Part of a small language model's weights: 2 heads of 128.
MLP neurons of a small language model. Each row is named by its layer, matrix (down: output weights) and neuron, and shows model dimensions 192-255. Each number is 128 + 24 x the weight over its row's rms, rounded and kept within 0 to 255.
After each neuron's rows is what it responds to, as a language model described it from the Wikipedia text at the highest values.

L4.down771 [115 121 157 133 158 133 199 116 138 123 107 106 144 153 151 114 165 125 126 139 125 151 105 126 117 146  80 132 138 126 117 146 113 161 156 138 124 146 136 128  93 156 179 130 156 121 132 124  79 152 130 125  97 131 125 128 152 129 125 142 147 117 162 127]
Description: Mid-word continuation fragments

L2.down114 [116 138 101 139 117 143 155 145 101 145  92 130 127 114 127 105 132  81  88 129  96 110  81 141 118 155 175 132 139 166 123 114 140 140 104 172 129 144 143 112 110 139 119 136 134 111 152 136 109 127 135 126 131 148 134 159 112 140 117  98  61 156 160 106]
Description: Mid-word consonant fragments

L2.down624 [151 102 111 133  87 173 106  99 109 126 116 117 126 151 123 152 120 123 137 155 129 153 138 144  90 114 140 164  96  86 134 125 154 159  93 158 128 117 117 118 145 123  95 127  86 175 105 136 190 132 147 141 109 173  82 187 127 111 136 144 153 112 128 119]
Description: Month name endings in dates

L5.down617 [155 150 167 135 122 136 151 131 134  60  87 119 150 138 145 162 119 135  97 132 135  83 140 151 113 125 132 165 158  79 159 149 127  73 142 111 109 108 159 135 136 171 110 154 107 124 100 143 107 109 159 142 124 140 119  87 127 157 116  91 153 115 151 139]
Description: Table cell boundaries

L2.down397 [125  95 114 135 118 113  96 158 111 120  99 150 125 147 146 137 111 143  88 134 122 117  73 156 110 113 130 134  90 153 150 113 147 102  94 132 113 135 106 126 110 162 171  88 123 120 137 138 118 135 127 149 150 104  97 110 156  99 150 128 114 144 123 115]
Description: Mid-word piece after u/r/w

L4.down684 [115 134 147 160  94 126 114 103 118 142 148 112 143 134 163 134 148 150  84 129 129 120 130  96 140 117 110 131 158 170 107 116 122 119 120 113 136 146 144 126 155 116 126 128 181 136 131 170 125 139 178 117 149 131 136 108 114 119 119 100 169  97 111  73]
Description: Date word fragments

L4.down638 [ 91 136  97 152 146 150 138 143 142 125 125 123 154 104 110 123 119  80 110 155 152 108 122 127 120  90 140 105 133 142 117 115 117 156 161 204  98 124 146 160 104 167 114 107 127 105 163  91 165 115 116  95 106  82  95 111 149 124 123 134 127 143 120  76]
Description: Mid-word letter fragments

L2.down703 [161  96 124 145 104 115 159 110 138 144 123 105 122  95 130 128 139 147 148 127 147 112 126 103  78 118 142 111 133 106 153 137 169 141 126 137 118 165 158 134 136 100 130 160 116 108 104 151  94 162  98 101 148 164 104 178 110 108 101 129 139 134 156 136]
Description: Word-completing final fragments

L4.down514 [126 121 121 177 129 138 126 150 135  57  92 104 136 123 162  92 128 128 115 130 180 190 145 123 122 127 122 112 130 139 128  99 126 108 149 110 122 139 132 128  91 141  99 123 144 102  78 109 123 155 149 138 141 168 137 156 154 105 127 146 148 159 108 124]
Description: Mid-word subword fragments

L5.down618 [132 150 120 158 139 111 132 102  97 119 127  99 110 131  90 121 123 140 113 137 144 155 143 141 123 134 114 144 167 168 138 159 161  68 131 124 114 159 137 109  93 110 120  98 163 125 150 101 113  93 140 143 135  79 148 131 125 116 150 116 169 110  93  80]
Description: Mid-word fragment pieces

L5.down161 [160 148  98 109 119 129 169 130 140 165 126 113 140 122  97 110 159 142 125 153 105 143 133 124 147 141 113 125 131 128 118 107 152 160 119 146 154 122 162 134  85 153 126 103 162 127 117 121 119 128 133 104 180 145 188 112 119 120 136  98 129  93 132 147]
Description: Mid-word fragments in split words

L5.down399 [138  94  94 150 156  96 118 104 151 114 141 152 101 129  99  71  95 144 110 135 141 137 145 115 108 102 130 141 114 132 116 109 113 157 127 146 148 104  92 192 107 158 128 123 128 122  85 130 125 182 144 117  96 158 129 106 113 110 137 169 138 121 143  84]
Description: Four-digit year tokens